From a checkpoint of a small transformer trained on Wikipedia.
Architecture: LayerNorm before each block, rotary positions, no biases in attention or MLP.
Training: a variant of Adam for these matrices, 357M tokens, 5448 steps.
MLP neurons of a small language model. Each row is named by its layer, matrix (up: input weights) and neuron, and shows model dimensions 80-143. Each number is 128 + 24 x the weight over its row's rms, rounded and kept within 0 to 255.
After each neuron's rows, "fires on" lists the tokens most often at its 100 highest values on Wikipedia text that the model never trained on. A number after a token or word is its count.

L3.up261 [120 124 113 161 136 119  92 131 114 128  98 118  95 114 145 174 130 159 155 113 173 153 166 116 112  99 120 151 153 137 143 162 177 157 144 124 141 118 125 128 134 137 118 166 121 131 148 131 116 145 105 168 118 121 118 125 126 118 128 139 154 125 130  79]
fires on: "; " 17, "ad" 16, "over" 11, "er" 10, "enc" 5

L3.up1513 [ 93 131 102 128 124  95 135 141 126 130 174 124 122 137  63 146 158  93 119  93 107 119 184 137 146 183 100 154 127 161 155 146 136 104 110 181 110  87 119 124 101 112 127 144 133 150 144 143 142  97 115 134 129 110 155 138 139 160 137  96 153 160 151 131]
fires on: "ts" 21, "ing" 8, "out " 7, "ies" 6, "es" 6, "ile" 5

L3.up1480 [108 189  92 117 166 138 121 141 127 131 113 105 148 116 132 156 130 125 105 135 132 144 153 112 127 124 162  71 160 125 154 187 107 151 134 166 130 128 152 135 134 119 116 117 115 109 163 154 152 125 116 128 125 110 152 133 151 109 127 141 135 122 106 139]
fires on: "an" 21, "in" 18, "at" 6, "ap" 6, "anti" 5

L3.up426 [ 90 170 126 116 152  96 118 111 151 115 157 107 159 141 103 144 168 170 119 110 138 128 168 120 124 146 130 118  91 112 135 132  97 149 145 140 126 103 114 113 124 102 102 116 108 135 149 135  88 128 111 151 155 154  99 112 130 117 110 135 129 112 149  44]
fires on: "\"" 23, "1" 13, "ex" 7, "." 4, "at" 4, "that " 4

L3.up168 [112 150 132 135 142 135 104 130  92 161 112 169 179 110 108 120 169 124 116  78 152 166 125 109 122 140 115 162 119 180 140 130 132 139 143 157 162 104 109 113 147 124 145 152 119 133 124 127 146 130 131 124 112 122 103 133 143 124 153  71 145  67 119 134]
fires on: "of " 32, "o" 8, "===" 7, "on" 5, "re" 4

L3.up6 [133 147 110 129 129 104 135 179 116 159 110 130 113 131 110 112 126 146  55 126 122 128 153 137 165  96 153 121  98  92 118 136 137 140 142 111 129 119 114 170  87  71 116  95 122  83 128 127 105 164 139 143 132 116 145 125  97 123 129 124 138 133 113 145]
fires on: "k" 18, "os" 14, "ur" 8, "ate" 4, "ted " 4, "able" 4

L3.up466 [118 124 131 107 144 118 119 105  71 163  76 118  94  61 122 119 125 160 169  98 207 140 133 102 148 141 165 167 107 130 150 148 110 198 179 141 118 122 157 111 188 143 164 134 144 135 137 125  97 133 131 192 137 143 132 139 135 107 103 125 101 113 142 123]
fires on: "==" 24, "th" 9, "ill" 8, "el" 7, "em" 7, "-" 6

L3.up343 [142 146 149 120 129 115  87 182 104 134 122 143 136 135 143 143 129 133 134 105 150 148 140 131  75 132 141 108 129 132 136 137 178 130 119 159 135 118 126 124 124 121 107 157 135 127 168 106 119 174 105 185 100 144 147 103 124 139 168  83 153  89 119 138]
fires on: "\n" 95

L3.up578 [153 116 125 157 184 100 100 128 121 112 119 160 117 148  99 136 154 135 128 117 155 137 158 120 126 135 163 116 108 171 160 138  87 132 115 149 148 124 103 117 131 102 118 168 133  85 153 134 118  83 136 106 141 112 129 135 135 121 117  68 124 120 117 134]
fires on: "'" 14, "In" 10, ". " 9, "For" 9, "on" 8

L3.up345 [119 162 133 109 164 105 152 109  96 119  85 110 166 132 153 154 135 193  75  97 124 139 182 130 122 122 131 121 114 154 149 161 150 134 113 124 128  84 114 107 116 120 119 138 122 113 134 130 133  99  88 112 128 115 129 148 128 126 128 196 196  96 120 116]
fires on: "'" 44, "ab" 6, "k" 6, "es" 5, "ol" 4, "re" 4

L3.up522 [130 112 150 125 111 161 142 101 136 114 140 126 138 145 164 132 117 151 125 120 112 162 145 132 106 195 132 126 153 140 122 145 142 148 152 124 134  94 114 179 100 110 113 127 125  73 117 133  91 109 117 110 146  78 117 117 143 124 205 142 148 124 124 118]
fires on: "the " 21, "h" 16, "it " 9, "with " 5, "ul" 5

L3.up192 [113 143 119 101 152 112 153 131 105  98 180  98 135 145 120 150 129 146 102  70 138 123 137 124 110 144 178 112 100 129 115 104 156 139 127 172 132 138 109 125 156 118 129 112 153  78 114 103  89 127  88 113 160 127 113  71 145 138 160 130 133 165 131 119]
fires on: "k" 24, "e" 15, "ar " 9, "re" 7, "a" 6

L3.up1375 [104 171 145 126 120 111 135 157 125 159 148 118 142 116 143 141 137 136 110 108 157 186 161 120  73 143 160 138 139 108 164 151 115 129 134 117 119 112 127 123 126 109 122 143 135 108 130 150 166  94 126 132 117 126 138 144 142  82 143 142 160 124 134  83]
fires on: "y" 14, "===" 13, "y " 7, "==" 7, "====" 7, "ro" 6

L3.up1044 [126 174 164 110 121 124 126 137 109 175 129 118 135  93  92 123 136 106 120 110 161 162 142  95 105 169 151 123 116 140 103 133 134 168 120 152 139  93 128 114 146  95 126 119 126 159 121 132 148 144 185 172 118 150 109 125  93  83 134  92  91 172  99 115]
fires on: "===" 65, "==" 14, "|" 13

L3.up247 [136 139 122 141 129 119 147  92  88 142 129 110 144 140  96 121 125 176 110  97  99 101 174  82  91 168 154 123 101 173 110 147 132 152 133 146  91 112  76  94  85  96 113 132 104 119 150 125 101 105 100 103 109 116 109 120 102 137 136 118 129 157 124 141]
fires on: "." 85, "with " 13

L3.up289 [133 118 153 144  86 129  77 122 141  69 154  77 157 117  97  90 129  93 102  92 142 128 150 139 107 170 153 126 148 144 125 130 101 111 143 149  91 124 140 150 141 111 103 109 140 117 145  97 120 135 125 126 149 116 113 143 113 153 138 144 140 173 128 128]
fires on: "ak" 14, "a " 13, "ti" 9, "ti " 7, "k" 6, "en " 5

L3.up889 [164 165 109 105 129 115 144 132 133 111 132 125 146 116  99 124 147 142 103 102  96 108 122  71 130 118 172 161 109 127 131 159 111 137 161 133 148  96 131 134  81 118 138 123  99  69 145 116 152 114 126 154 126 125  88 144 119 114 104 123 189 159 123 107]
fires on: "4" 16, "9" 8, "\"" 8, "1" 6, "$" 6, "ent" 6

L3.up17 [127 137 145  98 116 126 138  81 123 126 155 131 154 135 105 132 133 190 132 136 118 111 135 131 150 128 156 133 121 124 155 180 122 130 135 159 124 128 156 122 160 106  88 147 130 123 140 138 153 116 126 103 124  98 131 159 124  91 136 122 140 112 103 114]
fires on: "| " 28, "ae" 9, "et" 5, "mon" 5, "e" 5

L3.up1302 [160 122 132 135 144 161  77 127 114 120  93 114 116 124 140 137 151 157 128  96 145 117 145  98 151 135 128 135 104 119 137 124 109 142 134 121 108 110 122 147 104 119  86  96 123 139 143 126 120 130 156 135 146 169 108  99 129 132 111 147 112 107 136 122]
fires on: "ant" 14, "ant " 13, "uc" 11, "eric" 8, "an" 8, "euten" 7

L3.up489 [ 93 156 147 140 142 174 144  78 100 137 164 151 127  91 113 154 123 140 184 111  91 161 104 115 128 110 136 142 142 174 122 157 128 151  96 136 142 135 129 112  80 125 133 175 126 128 118 115 152  94  87 117 125 104 118 118  95 151 116 131 142 139 134 108]
fires on: "-" 29, "and" 19, "eg" 4, "und" 4, " " 4

L3.up1075 [132 144 131 121 125 106 113 113 107 153  83 107 147 112 126 129 187 135 131  99 116 119 107 107 106 128 133 112 115 110 109 145 160  93 161 175 122 130 164 171 131 134 112 123 130 119 126 144 151 112 155 129 112 132 116 147 126 122 175 100 126 146 144 105]
fires on: "°" 25, "N " 8, "9" 7, "ina" 6, "in" 5

L3.up673 [ 98 143  95 126 132 118  99 146 120 129 171 115 113 128 105 123 137 173 132 104 143 139 132 122 112 148 138 119 114 167 115 187 140 145 114 154 129 112 114 158 117 155  87 154 104  88 133 121 126 144  90 115 136 152  84 106 121 128 105 129 156 173 123 109]
fires on: "to " 19, "ist " 18, "under " 9, "er " 9, "writer " 6, "with " 5

L3.up1162 [158 149 145 108  88 120  99  92 129 141 176  52 103 109 136 128 110 161 148  92 110 176 158 143  98 132 144 104 119 113 135 107 126 170 146 143 136 124 133 167 135 109 144 118 128 110 152 120 117 127  97 116 107 112 128 123 123 131 121 124 136 137 138 110]
fires on: "ian" 22, "en" 15, "ing" 10, "ag" 8, "et" 7

L3.up758 [107 132 131 135 130  72 145 104 128 154 113 110 123 131 127 158 155 144 125 101 165 117 143 105 112 107 168 130 172 139  99 165 101 114 145 145 108 145 114 125 150 120 142 112 111 117 120 166 104 117 147 136 155 134 133 155 125  98 120  96 115 155  94 158]
fires on: "k" 31, "Th" 15, "th" 7, "ed" 5, "sk" 5, "==" 5

L3.up346 [144 143 103 142 153 108 124 141 123  86 109 140 148 104 127 122 156 142 135 105 186 124 123 119 129 143 146 149 105 142 134 135 110 107 135 137 160 106 123 158 106 135 129 133  98 125 160 131  87 125 124 168 130 118 115 121 116 125 124 132 153 112 106 140]
fires on: ". " 24, "St " 12, "th" 10, "Wh" 8, "end" 7

L3.up1414 [127 127 135 127 126 129 146 144 123  99 120  92 138 120 100 132 117 126 110 149 154 135 140 137 117 153 119 106  92 156 148 143 115 145 110 122 100 119  96 127 156 111 108 177 158 154 151 146 131 137 129 128 124 108 111 141 147 119 114 135 115 109 111 121]
fires on: "===" 55, "+" 7, "–" 4, "Second " 4, "first " 4

L3.up492 [117 162 159 102 106 148 112 141 128 152 121  95 166 144 111 112 138 103 135 119  90 133 155 110  88 134 144 131 154 176 172 149  96 144 145 101 102 133 121 127 101  94 116 142 128 149 132 137 114  95 131 124 121 122 106 120 144 124 161  87 161 137 103 108]
fires on: "–" 48, "-" 10, "to " 5, "vi" 4, "With " 4

L3.up364 [139 149 156  67  98 104  99 141 142  89 119 109 116  92  82 151 158 132  77 117 138 130 130  91 131 121 131 160 146 151 169 159 142 150 121 160 105 128  95 124 102 122 173 150 137 153 169 146 148  82 112 101 112  71 137 126 133 128 131 110 119 118 102 167]
fires on: "st" 23, "ain" 10, "field" 9, "age" 8, "land" 6, "n" 5

L3.up1071 [157 154 120 104 151 129  83 111 126 164  73 125 137  75 117 105 165 141  61  97 145 165 135 143 130 123  80  92 155 137 191 151 124 119 120 113 152  90  93 118  96 118  98 104 100 106 146 117 122 100 121 119 147 136 121 196  98 149 162 145 126 143 136 109]
fires on: "all " 52, "art" 4

L3.up756 [109 184  85 147 114 140 165 126 105 148 141 122 133  90  80 144 139 145 124  89 117 110 162 146 133 135  94 149 155 141 122 170 101 141 127 136 138  75 155 121 132 108 122 160 143 142 103 129 147 109 137 107 157  87 142 144 129 154 166 156 114 119 169 111]
fires on: "is " 20, " " 9, "ut" 7, "as " 7, "r " 5, "J" 4

L3.up707 [119 130 100 122 134 139 157 106 144 110  94 131 110 139  82 134 107 127 123 111 156 131 108  68 143 133  98 140 109 136 121 123 130 131 169 126 136 107  89 143 139  84  97 129 114 106 133 166  91  96 146 117 134 120 129 150  85 147 175  87  87 119 139 128]
fires on: "." 71, "for " 9, "ed " 6, "g" 4

L3.up755 [150 121 127 121 162 138 115  93 118  97 128 176 116  89  67 155 188 136 164  99 158 116 123 117 120 107 133 128 146 155 113 166 184 105 192 165 123  94 114 133 127 144  97 145 118 124 164 143 136 129 142 157  75 159 102 150 156  78 114 147 117 187 108 120]
fires on: "en" 23, "el" 10, "re" 7, "ob" 6, "orn" 6, "ass" 5

L3.up421 [132 163 131  87 188  94 148 131 119 145 105 104 124  89 142 191 169 164  93 101 168 126 127 128 118 174 120 141 127  99 145 123 130 148 116 158 132  94 145 147 132 128 117 139 109 118 115 157  78 111 123 150 113 126  98 214 124 113 132  94 126 128 154 116]
fires on: "'" 58, "art" 8, "===" 7, "e" 5

L3.up852 [137 148 109 107 125 107 169 136 107 151 126 136 153 146 135 162  91 154 140  85  70 163  86  99 142 144 101 157 118 146 168 116  94 173 143 166  91 127  84 131 105 113 130 156 131 128 117 150  82 140 122 154  99 132 159 151 126  96 128 130 177 122 122 121]
fires on: "as " 33, "As " 14, "with " 13, "ib" 7, "— " 5, "it" 4

L3.up210 [141 149 155 111 163 116 155  85 131 167 132 160 117 100 100 115 118 130 101  73 130 116 146 150 143 133  89 134 145 110 104 181 162 131 150 148 122 113 124 108 119 106 118 159 138 112 122 145 105 112 151 170 126  72  99  99  99 110 133 123 129 146 135  98]
fires on: "un" 22, "opp" 15, "over" 9, "op" 7

L3.up1317 [154 175 127 100 117 120 119  72 121 148 118  84 119  83 121 115 120 127 115 125 128 147 156 105 126 114 121  99 146 131 105 133 158 112 170 184  98  51 135 121 149 145 132 173 168 138 143 115 108  96 141 120 118 123 121 199 127 151 124  97 125 175 150 124]
fires on: "en " 22, "an " 16, "in " 14, "en" 9

L3.up867 [124 151 171 108 140 135 154 134 112 128 108  93 165  68  78  87 105 143 132 107  97 148 142 123 120 124 166 149  91 135 163 106 135 154 143 103 125 112 148 103 125 123 130 119  91 114 124 136  92 120 128 156 157 148 110 124 110 155  98 136 129 122 125  99]
fires on: "'" 38, "." 11, "ed" 6, "War " 6

L3.up531 [ 84 153 124 126 132  61 139 137 115 141 128 151 123  96 114 176  97 117 132 151 152 118 144 120 128 123  83 167 103 127 140 167 131 133 136 126 114 115 126 102 132 121 154 141 110 132 153 168 110 115  84 142 101 119 105 151 127  92 120  85  99 113 127 123]
fires on: "of " 18, "College " 11, "ind" 8, "ath" 6, "order" 6, "player" 5

L3.up726 [142 108 159 102 176 141 153  67 140 197 139 119 128 155 116 152  89 167 129 139  98 104 110 127 137 139 121 150 156 135 105 190 129 140 145 160 128 157 167 102 130 101 114 131  96 146 107 170 146 112 145 103 117 134 129 123 125 107 163  71 117 154 153  85]
fires on: "d" 17, "ber" 10, "end " 9, "m " 9, "ed" 5